{
  "num_attention_heads": 4,
  "positions": "rope",
  "init_std_qkv": 0.0225,
  "schedule": "wsd",
  "max_seq_len": 384,
  "dataset": "wikipedia_en"
}
MLP neurons of a small language model. Each row is named by its layer, matrix (gate and up: input weights; down: output weights) and neuron, and shows model dimensions 48-143. Each number is 128 + 24 x the weight over its row's rms, rounded and kept within 0 to 255. Numbers have three digits each. A neuron's up and down rows have the sign that makes its largest values positive.
After each neuron's rows, "fires in" lists the words (lower case) most often at its 100 highest values on Wikipedia text that the model never trained on.

L4.gate416:128129124153092115136108145101154132112154106125121139121141131114127125179135121135149102108096131125158127165172120106134145127131116075121062095157183143140108105129139148123112130133103119157115144164116154135121154109148151149106130119146151106107098125113099140152089160103154096112
L4.up416:123133136145100118134123163128125091167137109159142105128122111117156174134068150158175128139127081108124160133135099122106142140123118122088082094144122114165128117129154116132111089185116113119146164159110195092122129084161089127136149067086151104112132132187129108163128121110116143082
L4.down416:093166128126104148143133141113141135143158126095128133089137146124118091112139146143109084210063154170088141103116150142142120140155124137120111128140146099161123110128162108102144130155149120149086134122121094118133156095120118116134160113132150137122119100115141166162144143133143083108
fires in: "would", "could", "to", "will", "may"

L7.gate650:122122158142102110141123111114084128179141140104166184074150099117101187136129178124135108121170126130166129146173123141194132075132161153139125131116169116098110092160145121160138113128094106139116103130112121147111096141096145112079121145121137068078149139118119145150146086102142137158
L7.up650:131166136165137096130143160140134130128140109097133101086133126120083126093129069085143085110134115104152140112146104110115114147150176178156095149112153084083141128105077159125081100141108117149123118123139139115110094110121129101114140158093113120096125121126119135165117073110130096105
L7.down650:105140138128123116142150129097111114156095163130136127121126078106112165136112159167084134161117202138127116162114155157132109101135122118135091139085132089090071078103111141151142117135114137110154122130184125108090124105085155146113144137109084123127106128147136152149130112161098134146
fires in: "of", "all", "some", "several", "n"

L4.gate266:092129163112135125131122146103117127114136121125137138117130133141133160105066137130148137111102163100118165101107110097131151107134130143091081115127143164135128115098148143133176110140062162140085126143168120128107129105148112165102128127151145164122085149112160148125118093093128093121
L4.up266:125177168147103108158133132143117153100089106137093105142140115128138099117081143102123143149155085124131176102137100108105151107124101125162130117120144138149133156170110127138119131124116159105098138096149114108110137111104133146104118117097130140092111123100119110098118072116113090104
L4.down266:141121117136161060108150159155120144131108110169130122159092146111120092102155158114122095079107113139112102119136079091093100104127109101098125123109123100114110121130135130092109181118126155101107127120141093141099204134117181092151127112122093125152149136148105126126160123147148127141
fires in: "had", "was", "out", "came", "is", "has"

L5.gate133:096102171112091116159120141084145156146156125119114127116123156106133150117098115118130120134122089142135156123142168108137181152113105131175083130151145116126126153160108128145115106138095146098134136123140124140151125038078103131091082149098141071130140123120138117132077117079135123145
L5.up133:101126146140054098149103126172119105165139128106135156120122161105119112134123124082172094143177092138120102143159152114116111119131116093151124122086107122118113115084150188132112126056107134121106129081136148094159132131130152120139094155148135134109129162138115136117112152136097174123
L5.down133:141106136144115121117099117134115130166136113130110125169149081106142144135133137113151159215131115125141108131129097089141094107099147097108105066070113110137109110115124151161132098103151121164150116154126121145135104148158134092113149146155118112124142135152103159119112139138133094127
fires in: "in", "by", "who", "united"

L5.gate462:132167126143101070098125171120179102103156118162162105125135158135091102167120124156111108130092098116124125107140131120118172173152150147127123107156141167118109091149113124110118122144087105149077145170141152123100117075111137126099122169166095125110116117135161137127183132054111164094
L5.up462:127096168107137070125123153098144125108127088169186134109136144098121127113100109110093127155116111091184126082135134114112164139141212130154139160153153126129093135173109108123114158180151113118119132128144150145142141158144168111101156141151079136147126136116129090111125167125117145111
L5.down462:144142097118124115124088160143118124159123091127139119186152129162135122143111124130109092243140121177158076101128095084189090178117131141136122130132119135120148107129096142105129120140170141144122144101090195128136143129177113133165123157114129150138128114106147150149126118155132145143
fires in: "who", "he", "she", "them", "they", "you"

L5.gate494:116126076163127141142131058052109149127138127146116145129116094070169120153168116174112075137127162154163153136116158200120131154138086104096172099134097109121107159136158132121134115115081169146109110135140103138152120115145116134112102149127100128175129114150184131098149126142126147159
L5.up494:157141138129140174131145141150117122156148139118107088103142170082115111117140099122140120139135166120134111118121167141118150131111141095121144116143115110110119114170107133127161127158148092133114120139091098178140155090093119094154152126106106137123109141155113110134112159152140182122
L5.down494:119133150073131091118100136112111071161123126143144120158141112156120096150163079103143121228145131139097121126110094109102178128127122165173144119106121131137129126120168147133082168143125126133109130147113129133121185121124138203124121120120127138128143135130087114138124123142122155133
fires in: "by", "can", "is", "may", "was", "jaworzyna"

L5.gate70:142120157120114095132176163153154132150080124152134112151139123122143123098142129070129112116142105124108137112131099111128112138097105090137116112150122137126141138145114121148106154121158135088068129125073109125115156095139144165092149103143158102118141147116113169112136122111144100136
L5.up70:114136146136077097122124150115172128134141138118131105120131141099125093099148136115124124138112157106128172134145143112123098134145148104092100084088113157102144067184114113135137146161111118159176134126133121148128102108086156155126136100116149079112163105147099109135159143129096159148
L5.down70:086174095130100124135152102129144089140140143144115141140156094114140099145118151128113130164107095110145110094119137164133116113150096137162096137130139120113107112114165106143098144128070108165131156110123123128115136115108143152131113153162116115108114111114146158167152102131124102157
fires in: "they", "we", "she", "them", "he", "you"

L8.gate457:126122173095154113126123093115139150112129087136124157134118143129133132177105134129066123102100164077133148119139131159178151112104143130127111147125139120133094117127141119120121130114113110186131102121141126138087143112125110110107119112163154148098112116099130099116101129097102117158
L8.up457:147111156145101113144125143126142082158121158134158138143143132160125108144105131127144182116161091145124109120153070076154136144108068111140161104157115126092163117153082144186105117137116132144128118148112148105071125139141117115138120116156106101131144115097147149120111163113114161156
L8.down457:102131120119135100149153126115077115155145112162135131114178115141111116142099140149144088114101132101107149160155177160094153116119123098145123115130113134117105101130112100127142133181135137143145058133123138127132095115122156088165141168104143110162126175095127098115133146112097092134
fires in: "of", "first", "s", "some"

L5.gate589:120126140139161098165111133130117084108114160116157117104125125072088097170106126134116142139124132135143100135149108116143120139108077145114116152136140118165105088140137140137131123129093129141128118181094157101158099156120149111104106114164124133114133107076134117130104133105118147143
L5.up589:114147112138141137125124124106098128105109126138123154119120152098120102121113150132125111120128160115107106097104129104130138121136061114161137180140090130174100179126133128113118123106143145139139088147112148143195141155133145111134098173133111132170108160132132155126096107139095120138
L5.down589:164130125139142157111140127133139169130091164128116104133113143086073126125157126094093153166140104106130148143120132108122115138135065171149137137144128103160109148094155136124179116094101093122121149156142160124142103136135106112124101174157128089156170152160138094107099109168136108158
fires in: "time", "year", "round", "day", "hours"

L4.gate169:116125126178101101187181137141123140139085129156117134165126113100126132108138112119157109106113073105138131151098106147096121119188103125105112159146137089087136114130139146135115126086059078189135106096150184117122162141143139116138143148149099140147143089146142136098130140144149178119
L4.up169:111119144160112095133123133085174135196113137175113100146106123110110152126140118079106133123113115137154128162102132162113109112127146087130136128138134142111142110120116090096127138119139087159119143146158172142124186064141135117132105127105088127126101119146102143168148120096140168133
L4.down169:116130115120136119141121115135144155144087146143105102107146127118120130124120106107112125254097124130141102113123138139145124145113171102152083146140124124157116092120113137080139122138142075154160122089095126149120152129124118163152147123144106120102119119128130147156198146121141144141
fires in: "to", "state", "would", "help"

L8.gate427:208082158109099125124142142153142122139120126132073096101106138123106119099101146149108125114128123145138152145129148142089118138185156110096097125100132167121135130183138135135129111146120108134056115108144096137133140129116160118135146137173119102184174083093135124165116154131109144136
L8.up427:182117130123106133115111088178078144151115148127093163131138118116148154155125145140134119125170145084083122117123122134137126136134101145129123117077127162147118122131185116136191128103128111128126173133171130150169131139134113149119149160113116168126123168169128144152163153114113147175
L8.down427:158127123106105156172115137147109126133139143123136156096077153144131163145107130131127120255073119132122164127139170118160114109103157148138151131142165126161126122083159118110096109113129117146150138099206086115114132128139154143132129139148090102096114146118160136114123094153094127113
fires in: "of", "on", "with", "by", "for"

L5.gate255:131100122109080097121173110134158112086163129127132153151117144084111130142128137154126123122097143142126130101145098167140154153138107149077130120119129100116107119133134135144111130170091151137126156140105130122139103112120129135153153170173105090119116112157210127124168161140110150137
L5.up255:087114079111135146113107156112147149132103096131096134165113155117149138116148106161155134108098173077103167120115130113161150165120120160160112109095122109115114140119146112074067153190155147148145145146110114150143141103093082177167087154131087102104108135120150125097094123125144086080
L5.down255:123114144099147157127116122097164141151117132136112122147164109109159120105146125135074158158138156141117127110085077135153104138118156114126127130133142123154155126161103136106072096122139102151116132112110140152153111160121120108130089113071127128126122083152140134154136104125146129147
fires in: "was", "is", "he", "family", "she", "are"

L8.gate201:134130134125095137145125128134107074111128137128133122103106186131127161080079142147140122115162092137123165154105143158130137072129150151108099148154145143146124138145130131163120109141113105172119114157143160123128169109108094128096113108115117139162157117108116129154179150168176142116
L8.up201:123100122120132146135161126067158080118125097134137141154139151107162136162098129111136136167105130105129106117113132174103143144145071137126096120172118090079119100092109114119096142141112136093154145133132155130157116150121104173133172152116145121144135133099148134153142120120152157129
L8.down201:134164072101102074115146127124154109155168133155098136153127116129124152150129132126117115119105138114105104113119180102113093137146132126145123085126136071124125095091110133174127133139096143118152125163026122102119157134166171131132092110136145097091099169172096100131098120088130092090
fires in: "not", "and", "also", "t", "only"

L5.gate555:138181128113125146125134095148169178131152092142123116090137104178154135132109103155154121110126130146132132102138151115121111100167175117149106134136133169090144110141116102105138105147120149135142133155137146132110165092142116118116105129106101139125076127117109086108151098133141106160
L5.up555:144149065118149168108110116137156139114109069131169108133125109138120140139089127099097119125145123101143122110133141143086125109155125152118124098152089154139139115181121124120148118110138116110141132152155144098122124113146130121102110123145134140142115107152153167131161099125121150126
L5.down555:132090126124095120130163129137137151133097096142139126112139135136153098114147168119110122117155087121130121132145131095121169118111142102126124151097171203151137131115108087056117151121104106161121109119139094133114101125114161080131126161118132112129140092145115091106167166161104087128
fires in: "has", "had", "have", "in", "was", "within"

L7.gate405:089140154078132110156094113140121140159135166168109128118117109134096161114112103123117125135166113137118144107114148118119128162105123146144105132067153108173105148126088126128113147142078104123067119113121146125167137113104149179113172159139184129104132120157137150141123087109098116128
L7.up405:154109113070101154143147145119086101133105106108157147167114146122124127089093163116118119118156138163147126134138156113108163137122103161140124125168112124080180116166132130172113125136132102111198128144104105119140094124112160111138107135157141155105125133073093155163151098120133181144
L7.down405:116132142126088110168081139125123138165111137099151140147160109093099108076127140141116125089117155136104147124125111143164123104143125099113133141162147152122137163136150131151105155103119167159125111132072134087115134086124095146126140166114121108089140182154115078135142105092133142159
fires in: "and", "had", "only", "has"

L3.gate247:174166115141108138120121133147160127148158138134149125094129114158120156116072124123131112175155127097132130079125083133134125124096114164142116130159124136126141138128166109120109103125072112091067100104119144105146172150152103133131139150099133136108108117095084147157139094130096132078
L3.up247:142129108136118139147129125100130112145140126165135134140121123138121099149106138112138143119103142107137117116121120120125127113121163105096117117088165143132103118062109135117085116094116140154137108160150103081146138183127127104119123138153167178085102168122167117136141130137136130113
L3.down247:140151117110112130154116125128129100142166106166115127156121151105123124133148110129107100168104131145104121103107158130088096127128123078125092096145101121111119111115129149131162112117097142133117115124124165102171189141106136164106136110131107128129109134129141157152117138154099135110
fires in: "not", "or", "also", "may"

L7.gate485:129113107125139138126170108130153167100154127117086140165133101083146090122123130160154125115109101151133109141174113143085148155135105072151112184113149167067100147114140138120133167158127153138122105137130132138127086096132157182144151113145127129127148152115138094103150178094121125146
L7.up485:155165095124168160111141145119199139158144146105137143113128118119128127089142142095151136149137132165126116129147078147104165138141096120144169126148110126160116092154126099147119152114157098097164154126147114151115149132156150175157140128177134129136191195110118170152131128076152134112
L7.down485:103137150129087104134153117105090122134160119110147098096161158156135158090149133169138162167129139117128163126138121103151126060155134175130133096126079137173089100144116122101114137103140154150125126143115143097140154119119144120147170140073105143157116122140121149127151120153150107146
fires in: "an", "a", "member", "microbiologist", "number", "part"

L3.gate580:140154099175082092128119106098125103134109154155106150122119113140126102109116155091108137140135187145127120142144122089123106117110174089155129094145166158093114137146088126134153093157145132095103131137117147106115068072128133136130139130157146139110128152121104124107105151120112152094
L3.up580:166123102155099111194112142131075117110166151134128180135117108134102138127125146133129097121122140146098140128138110109159136171114154138144135106131112128109140137149082117123118106187153142151155125148114130097158136112137124127117155111124123159143171146145134167143131117134108120170
L3.down580:112113143134150086130123115090083076108188125142102167139143101156101101046149071116123110159144148092136155165172120144133138129158130132129105128125172107119095135103118131113126110141116106139110136140147160126097110104131133114111205114095134137150169129141108124138112140119132160124
fires in: "all", "number"

L5.gate670:150123125076068145134089117118130106117127107115099077092145121084109120080110132112121133115141189088142131149128158144111123128135162132134104134115119170154118119155133175126122150115168149140127102125126119088152152086122158078102130133131098105143141104090134122139151124127109140171
L5.up670:164172165135156086120157095098098121138128168128129146199119119143112134109131105128100121122148131126126122134123111148139133122169125150093079072153133137155126082136117068122087116145129102151138115139161125100146131148152135104176108128133113143104091138109149139179134152106115148153
L5.down670:113115100109092183151093146133126122123134123141128100093157118137131128143111096124159136175129165178166130069089108112154088105095132133118109158156131138134107175138153111053159117144114094135090146102088140162113101128102109129105134079102132155148129144135124124127131152150149139077
fires in: "of"

L3.gate547:111096143136122172136149145151130123106123134112128137116137128117135164127151138161154118110102119173118072111155155088090119091141098124111176125088102128111155122116093172116118121110122086121169115112102167108129124138146137105146097152132162117128124092138133123106116134130157157146
L3.up547:131145155163110074106148112114138118150117180131132082116131132152101159119127170120104139150130101144151150133146125165092125089139110170136163150152145138128159092158132150121146056138133134131134111132120115126108186098117090088116131130054156102136122110147149121178162098126098108116
L3.down547:129168146125124127132137127104156081141107120143124162121100141105158125177109127134113129146080133146158152121088164163146114132156156097094186099141129115136177143106102129123167115086134142163146116132158150138094168135134148124118095157147125080127112147132138142126147160121091132175
fires in: "18", "york", "united", "total"

L3.gate338:142180160134115133171148140115174074158144150117115120106136113107113129153122133144162178121087106144168128122116156092105126150165117121081139139151155099136113150155095087130142110120120131110125115141146140101120149097111105137111125108136083090154176129080102078133108112085100140097
L3.up338:121144143144079159133139120166150133166127117138132154146137125118098114116128128130180146144086113142138177108140135161139151070122140153095140188138169096158130147126132120120166094101127095178175104096176081091150134130118148111142098146151121157152147134100127119098134123135126079148
L3.down338:134131116102102141138117124114099152139127163136119141138162163119108124114129133131146163252123126157149134119104093155108110105129115111136155103131138101118097160158127114136150139114158124124127120098122185151124133114130125120128086123080100117133150144129123123125096122095133110089
fires in: "as", "time", "from", "since", "year", "according"

L4.gate597:145169110134091116088151094126168098107148106129118114112125161111138090082120095208171130131108153106107151142110150100124164134161093123108115128129183148130140106150170139142123149132131147133099107136122132130087134149139099157132106102138104095099134093145143111128145170144118129125
L4.up597:119144127118115113116107109137143138138107097157150120118136153107142129126137148138140115111102096148157153141109081113065163097124125117094156120128166125155120120175079118152162136199119160141130102156131120145105109106125123160138129114078098103118131150152108127155130117104113124080
L4.down597:129128126118113128106195129134134126146100161145126169125125159152133102091109114134144103167166114154138158117135079090119098097081118135109126093151131131120110093103128123082127157131143102101180127151106122095138128181135131133155125136166128137087094099155084090160194113137149151146
fires in: "is", "was", "are"

L5.gate236:079144144093152135138133084123153153149139120141128116127138139106147138091094150151127156101108121120126125165093118087123183140123126104099129127155142117121092154152071159100106125147175133110146168159115166071161143154167110152173129139165115119102135157152145149105097118096128172151
L5.up236:142138122088089123114174138094091161157145135111079153126153095086125122149119138124159140098162130133078061121138125087197126116100115135130154143110135111149140147109157138155138134151121140139120120107119123144145146187167109114158137138136156152165109146111141086133132126127138179147
L5.down236:130124120133106162138128166117090104118121114144164122164089143099098109107156083089132174130090124127148151133113122150135137155146118140124127124136162105155111129177150150131219105137078083149104113094155134146132088101133090131142134130085142112100151091162092153146192124120148129134
fires in: "and", "or", "well", "rather", "especially"

L4.gate31:129101139108146168118123100086154122122153145124102137126135105115119091119104111157115104097145181127122121158139133163171125103129106142103121095083138107114119058133123145095127082121129160162139106107093109125120125186124099106136136132106129124146112135124115117131062182154160130157
L4.up31:135135108095127136143125109138151104193178097150089126095090131113112139091124124068110115136159136142130142116099172154085138134138094129148156135122143115134124114160099117129122130160146131086117131148094125127139117114106146105115142117104109121058119153136117080123089138148149126140
L4.down31:115129131123083151096131091109145097096090114132086101118143141118144131117153126142113103203127170124132211141107095164106147113108102105161145134130096107122126102125168141094133163108117089133134127120122111127131097174097148144132137177132109138071114126173113104124200093200139118139
fires in: "is", "are", "was", "were"

L5.gate513:126192122133115138106123153136121128129151122168117106148103127157132132123115106143127132117183186111125120128120146146135144152163129159128127129138126179145117106147111133095131123123118123127152159151151134133133155154168114174123151107174100138130121105119127131109137116103149154152
L5.up513:116162110130138116186143141128189127128081137134137064166111129137163103130095121122103135130133140120152125097126146116115132126143155177179145141166178120155142113181100171132157172136090140117155149162165140088142102148164122152136123098089169147125137113107102137123147105156133161083
L5.down513:142136133144163142122143098124132142141109143104139139125116139134153074101089157136125168205124122143141145174113123111148156112087125156139146090117150158176155120128127115078109184104162127116107155144080080142151128080130128152110137167100133115127133112131119090085131138130114149136
fires in: "made", "is", "was", "called", "named"

L4.gate220:155118090125097151181138078154118164130177130184142133144112127135111120143149156108143114130145118132098119200110188152108138123148103111089094153159140120098141143118100121117107084101124145110137115149112119126161162124146093127066115135135147160150119093110175105113090176130147146135
L4.up220:097119117125107115194109114138136148141137158177118100128140137123102139141126149101174157136127148136068149160148155162098097130159095091085101119132097134103126154154098126100086104088138149111123142190144124137157107138153133088106118153144135141144108142112152086113111118127152141141
L4.down220:119146125114158138076132169129131127139138078091144155130177121089172121105155112138127129244152147123141154100119076101150152111143173132153146102109157069115102135185163157131156172155126136127122123140130151132102119155111110135167153145122109116107152147137106206107138126160114124096
fires in: "on", "since", "warped", "time", "assunta", "over"

L3.gate636:115130173131116123105140107178120118108113162127113151144133132098071131114123121125100098142104108137146118161169139158124118134129111135133115123094132160109162133131106140156134096174103145141074117107130125092108147121127132141083092119169132085143138106142093126169150160132117137166
L3.up636:099116125079149156157116145121115087108137086147133161144138184133082181125121116116162083112090142131136158150132122104074112149123179116101122115123120154143130141125126118137099107138103079178100142099143148179133139117098177162114150129197104097098108127135086132119119165109170120138
L3.down636:118110155075141103152119118094148128158130119125194171111159166125121159136167116112102148151089121141114205126121133084103135137120128139145118126133141126150144175153123083093152147137123119131096161142131122156124127125116153120148143131173124121132141175129114145144130124091150120158
fires in: "she", "they", "it", "he", "him"

L5.gate632:130105181123100134116110097133111191113170129134102179155158088126116096137120130109171062095131084124121118169118113096126136145127128132106126165102163118119104117096146142141142107141141148170117136122102155142122124161161135170137169147164170089107113124132137131164133137111108141161
L5.up632:157113108151138132164107175131118092152133135121108079126114101117126132143096164141110106113108198110098141084119140153116108160149124113143162127170077152156123159119126119129117142150134079138061137117136139117133182098104108161100156125143131121147108106096108149138149136177116128108
L5.down632:123087133111121164148080137141101130135150119128094148160101129110114144148130115155120122072126095110132107103113109150112089128142149106074102093055112099135123162155168146126099133150100139166109075107123142128123115142144109175129124118145087098138115159150129121130162133077123094136
fires in: "an", "was", "last", "is"

L5.gate602:141135163108145142138134129108130135132189120125141116098149119145128104169142143107118136138115130143112115143138170143122124106110137085128123165150134129122149207142115113133134122150098112146116116119123094125143149100100155128122145100141101092121093122142179105097153125102108162159
L5.up602:131148120145094121198156156099100162123111155131109122066128094118128162118139129080130143159120131114103132167132126142106148114131138115127139135107143111128150124136124104130122120109076121144137150131151133108136104177103197127091140103121099101105122168160131163162138115131100099136
L5.down602:132098120134112119078109151182103140122116114149104153186159132105118087143104152157107107101147127132169124123111100106128088117122112117105141124103141135140107083106164159086109145111158134090125116109117098103147124150144105100116105108144117165109094147131072167115121097148133142093
fires in: "in", "when", "if", "by", "although"

L5.gate87:103141136106096129175116131148129141136124114155146156098128133156135128117122113109079142114150122127123147131119164060139165121100129146119099138121143175124134087136125132117155114148087159096109137150140111087139133090114106112122094142133135133105118110062144101124179125159108143131
L5.up87:104146075146121114103143163137159103109123138105163097121121105119102113107132132105114145131117143104116104117140123102130112114184102112128155116150168153072127098152135141107142135134142093130149145152124101105125145123085148110153123129169121136144126107087142123112144117163122152136
L5.down87:146137141142167186152114094106088177142115145134126139132133147095149120148128120147083141137152158147108128097126140112112122062115151158126091114112130153150179094127134128124130136084161146129104122134121115165123156107091125077111134119119091164120129134122077120098140133098150085110
fires in: "has", "have", "now", "had"

L3.gate146:153164115132155147114140145136104097117118171113125104145100161156136142085124143114129135107169121164115143133123094167092091120153153139154119115109154134138154139118089101122130085095133132154147152142148142122116066145092097124136122124116095126170108155091146154110134095164140080098
L3.up146:163092118079165162128131148101106117112134129131148134122138143119154131109096095064091105132139178144153179080125157106108109080124154106173125141113145119158139130127110130109168135133134151145102123134108157138153115086138126140099138098090179126158157122063112153132110105157138112106
L3.down146:154152100109108109118120166127120153121165167129088107104114156133187136089123090142107123181189143113108144113108123116108096122131106148160137116113134101124165105112123127132133088076149103121122128146178122156076123125115096120156148148109147128116164180128146136162156122116118131128
fires in: "during", "following", "hit", "married", "found"

L3.gate583:141125117092106122143120154146126129118111112149148107094137107120123140110173108090103135138145151115129126152126137155105139146171129110129125145082134113114100172131147170120123137129105135100135139104130123086097168107146132128117080119085113127123143143123117158131154173131138160141
L3.up583:088136121140093121114084114151114113153148130130152144169141138137095144101119116113146133101180116160091154116122128107124187128113158157096108134132123126115110129133131133131137137070115151185162118109130148111143183166118166109138131142121075143135101091119137132160146134125128166165
L3.down583:099144143126153104142100149104124169101165127090129125121142109125116176160163139095113111087189164114156121124138110156106099167169144106154146139100130125117134170106152130154186102136109145104099084125108181108103082114176139134147124141131199136160134130128135159119133107126139095118
fires in: "of", "early", "to", "them", "united", "road"

L4.gate531:131131134127077143098153132096147128125115125133088116119129155087117094139104182131149145147132102136126105125115147107182121109132175151103124145135156073121142139089131132152138078143144112136121142111115145108083165175097135145168125132144125108132127166133206128142129159142117129122
L4.up531:160117151105139137145137148148122136180072089122137174134122162113138137132111134164135098124138155164124186125034134105113183138148139162132114148161143110132149096078107102168130110106099087154133125127100155139129131105111122155175115169164126130132138143104138125123094128144157129143
L4.down531:135122111111095134105168114101110135068094126133092076141095168114087113173116142119132158196123114155132118115144138109107141135090149117124091095093132097131133134118142138144127118153129150148119135114104111129083163143113138146152138133161127108124144147137124137141175154108127145126
fires in: "would", "who", "also", "he", "rather"

L5.gate649:082072149145136140101140134114160117108153095111119161125136140093155147103056120147124133130072141097168134095084116123140195086152131090170118126133164116131126135112146112127099128130150131157103113136153134137112149110122162166118145142132112123138099153088104102142164125113155115132
L5.up649:123113100168134134150184080172162125133173152119093111119150142125147179094130112159146111116106131135141121104117090108145130100140122142115107142142142094160116139142119158125143152116135131157152146118124095139117111169161162155113140175125130094141142116152150143123136117163161130141
L5.down649:125088124104122101146148113135131142140141106119086141125150132107122159139113116138152142115122136114159156136129168118106175128154160092130153124114115128103121132146151139158123106150114111140126135141142112098127133096099142149146121156088125122129179115109091108118155105155172112116
fires in: "an"

L5.gate210:144122153133102121153081121130185118138127113142129165115125094104167157121085093118123113147125103187165104138064157100141155056117126097091121107156115138119119142105116114132104120126076134165145141128113148140134131162142167105122127146116128104110140113085103161127150167117135121159
L5.up210:142100109097102135132124172137073093094129157136121141108126161159193163159134109129102127139160186159108146102087099100127114140126130183150127158128137114118103161108110140134153114205121124121139142129122135137139132124136097125156153076124101144142148125102164098138143117140138137101
L5.down210:172140152163117176126174168142128134122149154133151096128150169127120132147152139136133104180123118156073118123141136121122131117145131158179146107095116147113111114123145115105121102137078119130139124140124108109104130086122112086178119155126136152132126130144102106126112142108127108091
fires in: "and", "as", "have", "also", "had"

L5.gate514:153113127083106111143174109137133125121152089101106146164120097128174120134127141136142096131077093119176150131144122121124186115130129120132086141149138093095129116147095167173145089110100114082121131149127153125117141092127133121114137137134118135111128089122139116132102128087139168086
L5.up514:185120081163103152147127130124139132158109116108122126096169140107129105142144143080098143139137172108156107135116140139150121105132135154150098115108154126130118117133103106138148110172090083122136144141177122135143108148147110154116155112143133129116085139092152141154140125124114165109
L5.down514:142126111112086123113112121101095099125097113159134119186108139135131117160131120120107136133131161159123109095099136113133143116083096158165100138096101177141125148131128126146078162128146119089127132164073121121146094136118073160123092136161119174140103140097133120144078109183125125184
fires in: "the", "and", "or"

L7.gate14:137142140145120118149145138133113151109136128151133107091126142115094162108050138120148122114091147102148088151136142130124112152133141134146092130125109120138124110122118144157164166095128139163175114126177139148118104127139119090104141092101127115149146116113134090130138145167165064187
L7.up14:141102156110083153146110099123123161149133130092143137120148175146121120119143045116142124119141118125103137156133138134122144136089102101129106117102131112098113103118158182152108111108108129159161144118126089124143179190129164127117140128129146127128125100126140128172171163106186165142
L7.down14:139139126122124106178091159108126155095157124079158142154146157147122137145102083125136136122112167107161112172111163119142109165096114117164121094188106128110150126078134106137128132138138171136111119099139159104092143122126137118092085111117109129118112118133103077139100127151062110140
fires in: "december", "october", "november", "march", "january", "june"

L8.gate253:147085146112137153150126110170133152122128142132143139154154145083075119132083150132103121108096118124134137138126114106150111116104147125109098167117097140163120100142133131120156070096124147166112063106166121115133115135156138153126121120123118132120148125154098125106124109127165122160
L8.up253:135126161162118123122103111127153094129122114150151126104143135114129107109113120135109138142144117104089111227106106104080140130134122142143134146104091140136133113138135148120114163124148134155115133080151091134153106086135114106156121150155131120148143110131140108124180159120131133188
L8.down253:146179184106121097132126096110119140125076119140136103109172104151197105158088109133114146153113157136168138140086135144167141129133149132102141122164143116123138139139120098121121136114134132097128131143172126088136169147173110125134078122117111135102131133115128144157180136148082154089
fires in: "may", "august", "july", "april", "january", "december"

L3.gate198:123104119088067162156150137109116130162131121133079154132129148076123109118117121104123096134105129103122117094098138124151125087133127181153070120126122114111137166123162151129100111135111098085129138157110138109154141149111098174141134142117142122147121168102172105120122140119152148162
L3.up198:137094135121121107131146143127094141107126130166119162135124109111138103108080171151149106131118116149129116126122147126191123134110127145139116102100135126114138120111122104122122097151169115134069150151105143137161140137152132079110125138169128125135121141098173139118162136137140142090
L3.down198:159125176095083152122141096135121111138107151147107139148079158135163113122126100093146118193097097155150152122113057127099146101173121160123108088131093058125110146155150135119089145134167123064122149141079154094137135140102139146108179184145120114100132123098122170132098155125137149142
fires in: "or", "also", "later", "not", "then", "rather"

L8.gate117:132148116147133093126137143175140124124132138142136138112132068146164159130108122150150115105096119136100125127126115119101158116097109128136116120149167148123159113167130132122132173158115123127106139143106192127156086120148122105144125131120163147097173088132119122161125106152136125149
L8.up117:124181129141121084142116142153185087103137114136154152097135134131090119123121123154168136150116113124089132109146122117130126127124105122149137104113158105112112127156127160102111166169134149132109142184119187110156113139138138117143098129155109183122154088127147124145128135126098136137
L8.down117:151108132103143152153136120135124126102125112121111147109174133144097115083086073141138127229105153147117159131136178120153143132094114129129153068108133120155123127073131128030093130145139132138121133138106133162130153177130101127115133112120120098129076136128103137143155120085099133128
fires in: "is", "being", "not", "was", "are", "and"